Part of a small language model's weights.
Size: 14 layers, 5 heads of 64, vocabulary 16384, 22.5M parameters.
Architecture: no position embeddings, biases, tied embeddings, ALiBi.
MLP neurons of a small language model. Each row is named by its layer, matrix (up: input weights; down: output weights) and neuron, and shows model dimensions 64-127. Each number is 128 + 32 x the weight over its row's rms, rounded and kept within 0 to 255.
Before each neuron's rows, "fires before" lists the tokens most often just after its 100 highest values on Wikipedia text that the model never trained on.

fires before: "1", ".", " |", "2"
L9.up257 [125 117 156 121 122 144 100 153 141 102 137 185  73 136 118 152 163 164 129 137 162 141 124 135 147 187  78 125 135 149 115 147 160 114 117 130 146 167 152 104 190 119  77 143 122 130 119 144 112 135  90 128 104 143  72 205 159 154 122 168 116 123 148 140]
L9.down257 [125 162 147 136  85  95 138  88 163 112 131  52 172 124 180 119 137 143 165 150 154  72 119 118 142  85 137 117  71 161 125 137 173  96  58 117  37 189 109 132 112 175 130 105 114 157 140  65  60 126 128 146 108 122 130 175 140  82 156 145 126 163 137 166]

fires before: "2", "1", "EE"
L11.up1176 [140 138  87 109 113  84  79 167 169 110 150 173  85 105  80  92  99 170 153 100  81 158  74 143 101 124 117  74 109 102 100  68 108 108 160  95 177 119  67 130 112 142 156 161 118 160  78 159 131 127  84 149 128 128  83 146 159  95 108 146 121 148 175 130]
L11.down1176 [116 127 145 156 154 166 127  87  86 165 109 148 125 175 170 132 125 109 133 143 143  78 191 118 118 104 132 100  82 112 130 147 171 143 113 120  81 124 186 137 173  31 167 115 154 129  46 101 119 152 114 144 165 114 190 125 103 180 174 184 108 124 126 126]

fires before: "0"
L11.up337 [109 105 147 113 111 209 123  88  94 178  91 135 125 133 122 147 139 106 128  96  96 126  53 100 108 105 121 112 180 128 149  43 157 120 140 172 157 135 138  94 177 115 133 142  83 186 137 160 150 104 167 121 174 115  52 148 122 155 178 138 126 131 122 181]
L11.down337 [ 75 103 146 180 126  58 113 173 133 172 168 109 137 129  76 123 152 135 106 181 178 165 160 137 169 155 142 164  89 138 113 109 131 102 118 157  85 146  74 155 114 132 146 126 160  48 196 129 142 108 136 145 149  87 172  77 120  90 152  98 120 167 148  98]

fires before: "3", "2", "4", "5"
L11.up711 [ 99  62 121 114 114 114  53 139 183 150 130  99 124 102 128 104 168 122 109  88  56 116 155 153 143 114  60 131  85 114 162 170 114  98  99 167  94 115 127 113 112 183  96 134 199 166 188 193 146 110  87 153 106 156  71  68 146 123 135 165  93 129 137 205]
L11.down711 [ 94 166 131 118 170 204 131 121 101  95 134 158 153 125 116  79 116  49 104 162 197 144 116 162 115 178  99 147 125 159  89  96 188  85  80 147 133 145 125 107  81  56 132 121 134 128 120 132 214 178 170 121 170 125 169 138  61 192 130 142  45 180 113  67]

fires before: "1", "2", "put", "6", "igh", "ت"
L10.up1082 [110 143 167 199 103 118 128  90 149  91 135 135 149  85 124 109 102 127 134  71 131 149  85 128 129 150 117 112 174 119  56 120 125 121 177 131  37  92  65 158  91 130 127 132 138 212  86 188  94  34 110 140  71 128 141 166 128  85 114 104 114 123 211 175]
L10.down1082 [141 160 129 156 133 171 100 101 132 178 147 181  85 133 128  89 108 139 149 189  89 128 176 116  94 100 121 159  75 145 139 120  85 146 159 103 171 146 179 140 112 155 127 157 101  65  82 108 145 134 136  82 172 144 103  95 107 161 183 115 100  61 107  88]

fires before: "6", "1", "7", "4", "3", "2"
L11.up952 [121  92 153 118 119 143 107  83 173 113 120 133 116 152 114 133 107 166 107  85 125 167 111 121 160  96 135 115 194 104 124 133 172  93 156 129 166 144 101 180 119 121 153 140 108 124 167 204 107  88 103  93  89 103 145 128 149  62 163 143 150 201 115 115]
L11.down952 [173 150  94 156 130 134  75 183 110 162 113 164 145 100 110 148 165 103 171 168 108  84 182 132  97 131  84  65  76 117 192 120 107 152 151  51  99 127 124 156 138 107 146  89 127 137 150 147 138 180 147 121 133 139 110 118 101 176 139 113 106  50 111 118]

fires before: " |", "0", " ", ","
L10.up591 [167 128 118 140  62 171  89 102 142 148  84 132  95 150 149 156 172 166 141 115  95 135 108 155  82 130 129 114 179  63 148 128  85 142 134 165  92 130 129 111 176 151 114 142  55 124 141 127 105 147 108  75 132 118 127 166 107  72 139 167 130 101 112 120]
L10.down591 [107 150 148 102 103  68 138 128 132 136 147 111 140 147 119 117  90 116 103 161 128 132  69 106 187  98 162 202 110 188 117 145 137 122 123  95 155 148  93 116 143 100 155 135 129 110 110 169 114 106 150 154  94 124 129  95  66 132 135  96 104 101 188 141]

fires before: "6", "1", "7", "3", "4", "'s"
L9.up1152 [105 101 150 137 104 134 137  78 114 102 164  99 127  87 161 180 140 169 156 149 136 145 118 175  93 111  93 218  60 159 111 119 131 109 101 156 132 138 189 132 181 125 183 105 166 121 148  95 155 132 110 139 135 147 133 149 107 133  95 117  99 150  41 196]
L9.down1152 [ 59 128 115 164 170 120 155 143 145 136  99 146  79  97 123 179 147 108 147 133 154 112  90  74 125 131 202  91 140 164 128  88 151 123 101 132 168 121 138 115 147  51 127 112 136 154 169  93 115 134 136  92  53 123  60 133 133 134  95 171 182 122 123  91]

fires before: "1", "0", "2", " ", "9", "-"
L10.up817 [ 88 149 130 113 145  94  89 161 112 136 150  86 135 176 133 169 120 119  78 156 124 147 127 148 139 177 143 157 181 115 131 112 145 118 177 109 211  95 190 138 194 131 165 153 128 137  98 129  99 145  54 147 142 105 159 104 129 185 141 123 121 187 102  47]
L10.down817 [192 131  91  93  92 115 181 151 115  68 144  97 113 111 174 121 144 134 174 122 118  97 138  89 107  93 137 100  57 112  57 142  87  58 101 123 102 151  68 157  86 144 111 113  70 160  58 152 166 128 129 137 162  98  55 129  93 108 206  93 140 121 203 185]

fires before: " ", " of", "1"
L10.up811 [ 74 132 124 136 112 131 133  86  63 136  86 155 127 124  88  96  36 114 118 145 102  97 201 155 135 143  93 115 140 168  96 138 167 184  73 127 160  95 128 139 144 149 129 183 166 140 129 110 127  98 139 175 153  76 116 150 172 198 139 183 130 134 106 159]
L10.down811 [130  74 118 120 174 153 146 119 124 102  78 112 149  93 109 152 129 163  85 148  83 123 165 124  57 163 124 212  71  80 109 162  87  60 189 109 143 147 168 123 151  97 160  98 178 129 130 125 139 138  68 146 102 147 157 105 123 146  94 111 128  65  89 129]

fires before: "1", "0", "3", "2", "5", "4"
L11.up522 [114  91 170 149 124 139  52 175 162  62 175 155 122 116  60 137 139  92 152 143 102 161 177 125 148 137 125 104  97 110  95 146 191 134 113 137 143 132 132  69 193 152 111 114  99 166 161 105  74 104 195 127 100 132 172 142 126  80  72 141 101 103 151 112]
L11.down522 [150 129  93 133 175  95 134 144 129 148 143  90 170 136 179 117 121 175 136  97 139 123 110 136 130 136 149 157 118 138 133 118  94 137  85  96 133 176  90 137  79 135 164  96 100  37 112 131 165  90  93 131 120 111  54 118 123 134 139 134 160  53 147 173]

fires before: "3", "2", "4", "5", "6"
L10.up1192 [ 65 125 124 156  93 111 135 189 142 124  90  98 138 100 124 109  97 187 147 116 125 128 129 138 138 151 102 138 123 142 135 137  96 112 180 149 119 131 102 111 147 120 180 119 192  97 169 154 123 138 124  99 150 104 116 129  95 129 125 101 128 133 124 123]
L10.down1192 [139 140 106 160 165 154 142 147 181 203 138 107 147 104 152 102 125  96 129 153 154 104 147 144 117 121  81  72 138 120  55 102 165 106 101 137 115 141  74 115  77  75 142 142 194 154 138  69 205 163  84  85  87 150  97 118 173 155  92 180 110 113 106 147]

fires before: "2", "1", "9", "0", "3", "4"
L11.up8 [ 81 109 139 116  86 109  88  85 138  81 178 120  79  84  98  93 110  88 105 131  69 118 115 153  72 194  99  79 156 148  88 144 145  54 122 146 142 141 115 147 171 159 216 135 163  84 162 142  84 169 122 112 101 114 118 180 102 119 147 120 130 149 101 139]
L11.down8 [ 89 146 127 139 137 118  96 114 105 132  90 130  88 124 128 104 126 139 110 100  98 122 115 152 116 159 114 125 145 122 109  97 166 100 119 150 111  88 166 174 146 112 173  99 155 148 108 170 119 176 152  51 102 187 148 131 149 137  77 167 173 130 121  84]

fires before: "4", "3", "5"
L10.up1249 [138 145 104 113 137 187  91 137 173 159 120 104 110 136 123 111 108 125 138 125 104 137 153  97 171 137 103 118 132 145 122  97 107  40 122 144 106 141  85 148 130  79 144 108 144 105 103 175 185 113 129 121  95 141  52 112 109 149 135 122 113 135 151 193]
L10.down1249 [177 125 139 112 158 181  80 101 116 146 153  91 201  75 112 102 181 127 147  99 128 163 137 122  94 131   3  80 108 179  81 129 128 114  50 181 131 141 101 182 141 105 122 109 174 125 130  91 154 133 141 134  98 125 120 143 140 120 147 161 122 163 157 120]

fires before: "0", "9", "1"
L9.up1105 [ 89  89  77 142 119 136 149 115 132 113 138 168 105 156 137 215 105  67 130 122 128 116 134 120 128 142 129 173 156 159 108 129 105 125 112 125 142  90 141 143 142 112 119 154  98  85  84 131 128  90 123  94 116 143 153 161  56 147 128 165 121 133  74  67]
L9.down1105 [ 94 106  69 198 195 114  71 108 141  68 161 134 109 136 130 150 180 102  68  58 158 174 149 110 163 115 103 166 125 133 137 139 130 161 130 199 114 178 138 174 117 183 120  91 155 115 209 155 124  94  85 167 120 108 134  86  75 129 118 118 116 180 133 114]

fires before: "1", "0", "8", "4", "6", "5"
L11.up385 [ 94 111 174 128 132  90 146 189 159 118 107  68 156 125 140 126  95 139 147 139 148 146  32 151 110  99 152 121 110 139 132 145  86 158 146  32 149 140  71 136 114 145 100 134 115 112 157  85  94  84 139 134 149 115 101 159 111 133 129  75 122  81 142 110]
L11.down385 [128  92 104 130 136 156 173  63 130  81 140 180  65 101 108 139 136 106 101 123 157  97 149 103 168 150  91 104 171 120 106  69 147  84  80 224  90 170 144 144 137  98 199  93 174 160 187 158 130 110 143  59 103 122 167 157 124 129 105 142 111 187 101 128]

fires before: " ", " |", "1", "2"
L9.up684 [ 92 118  89 174 109 113 164 152 172 135 194 127 164 163 117 107 151 151 126  89 150 157 152 119 111 108  58 103  98 170 162 100  98 154 122 129  84 100  89  77 172 115 107 153  99 152 166  85 133 149 116 178 144 177  61 181 108 100 167 187 158 117 161 102]
L9.down684 [162 130 169 137 186 195  79 126  95 120  77 180  76  99 153  75  91 164  95 121 132  46 191 132  89  96 134 138  73 123 127  82 112 131 107 111 148 106  96 179 177 113 152 123 102 134  86 178 163 161 127  78 124 106 142 105 152 157 109 144 121  95  75 160]

fires before: "2", "1"
L11.up997 [169 119 135  97 146 121 102 156  87 121  68 155 115 133 123 145 167 121  83 152 169 125  91 143 145 129 147 145 105 168  90  92  83 167 145 117 128  90 138 112 174 122 111  91 126 122 113 139 149 139  72 184 117 182 159 119 107 131 156 118 147  91 180 139]
L11.down997 [146  94 180 184 172  97 160 116  88 165 176  63  88 114 140 134  78 133 181 100 140 137 118 153  98 120 166 132  96 126  96 148 142 159 104 142  78 162 103 125 137 122 145 131 139 133  89 146 127 150 135 136 101 127  89 170 131  98  39 144 128 124 115  88]

fires before: "1", "2", ",", "9", "4"
L11.up567 [143  79  89 116  96 143 179 119 137 116 177 159 142 126 106 149  88 106 146 118 158 227  77  69  97 148  65 124 115 116 107 118 122 116 168 154 138 126 148 123 161  89  91 105 100 168 117 138 113 108  34 129  87 137 152 126 188 118 122 179 131 149 124 115]
L11.down567 [108 188 162 112 139 144 120 178 102 109 120 158 162 118 149 115 224 128 136  75 141 136 152 118 109 124 190 120 121  78 226 142 183 124 117 106 115 156 105 204 152  90 117 134 157 108  63 138 161  94 133 110 138 101  96 130 104 119  81 179 100 128 133 165]

fires before: " |", ".", ")"
L9.up405 [156 115 128 122  83 126  83 149 137 143 146 104 152  94 160 134 150 131  86 148 146 188 126 169 113  91 121  88 115 112 101 237  75 116 104  82 109 113 139 156 191 124  84  97 124 173 182 139 108 168 174 151 160 111 134 120 115  92 124  93  70 114 130 181]
L9.down405 [106 117 125 102 175 127 129 124 181 183 134 129 145 113 131 124 107 165  92 157 145 132 146 112 129 132 132 157  96 150 171  96 142 122 120 130 123 122 112 129  68 163 199  77 158 135 145 111 139 116  98 130 125  85 125 142 223 126 130 161 105 138 171  97]

fires before: " ", " ("
L11.up374 [ 80 208 132 147  70 133  96 156  58 101 150 129 118 105 102 123  79  98  82 139  78 137 120 125 116  96  83 175 154  75 100 206 112 117 111 166  94 113 116 175 171 201  64 133 166 131 111 131 108 108 123 104 168 110 125 114 134 120 129 175 142 177  82 171]
L11.down374 [ 97 106 173 146 124 147 124 122 131 123 138 153 204 156 135 119 112 159  86  92 112 165 120 144 106 122 152  98  38 123  80 202 146 125 163 146 128  69  62 107 126  94 118 165 142  89 110  52 155 159  63 121 104 129 146 125 120 177 194 149 123 126 187 111]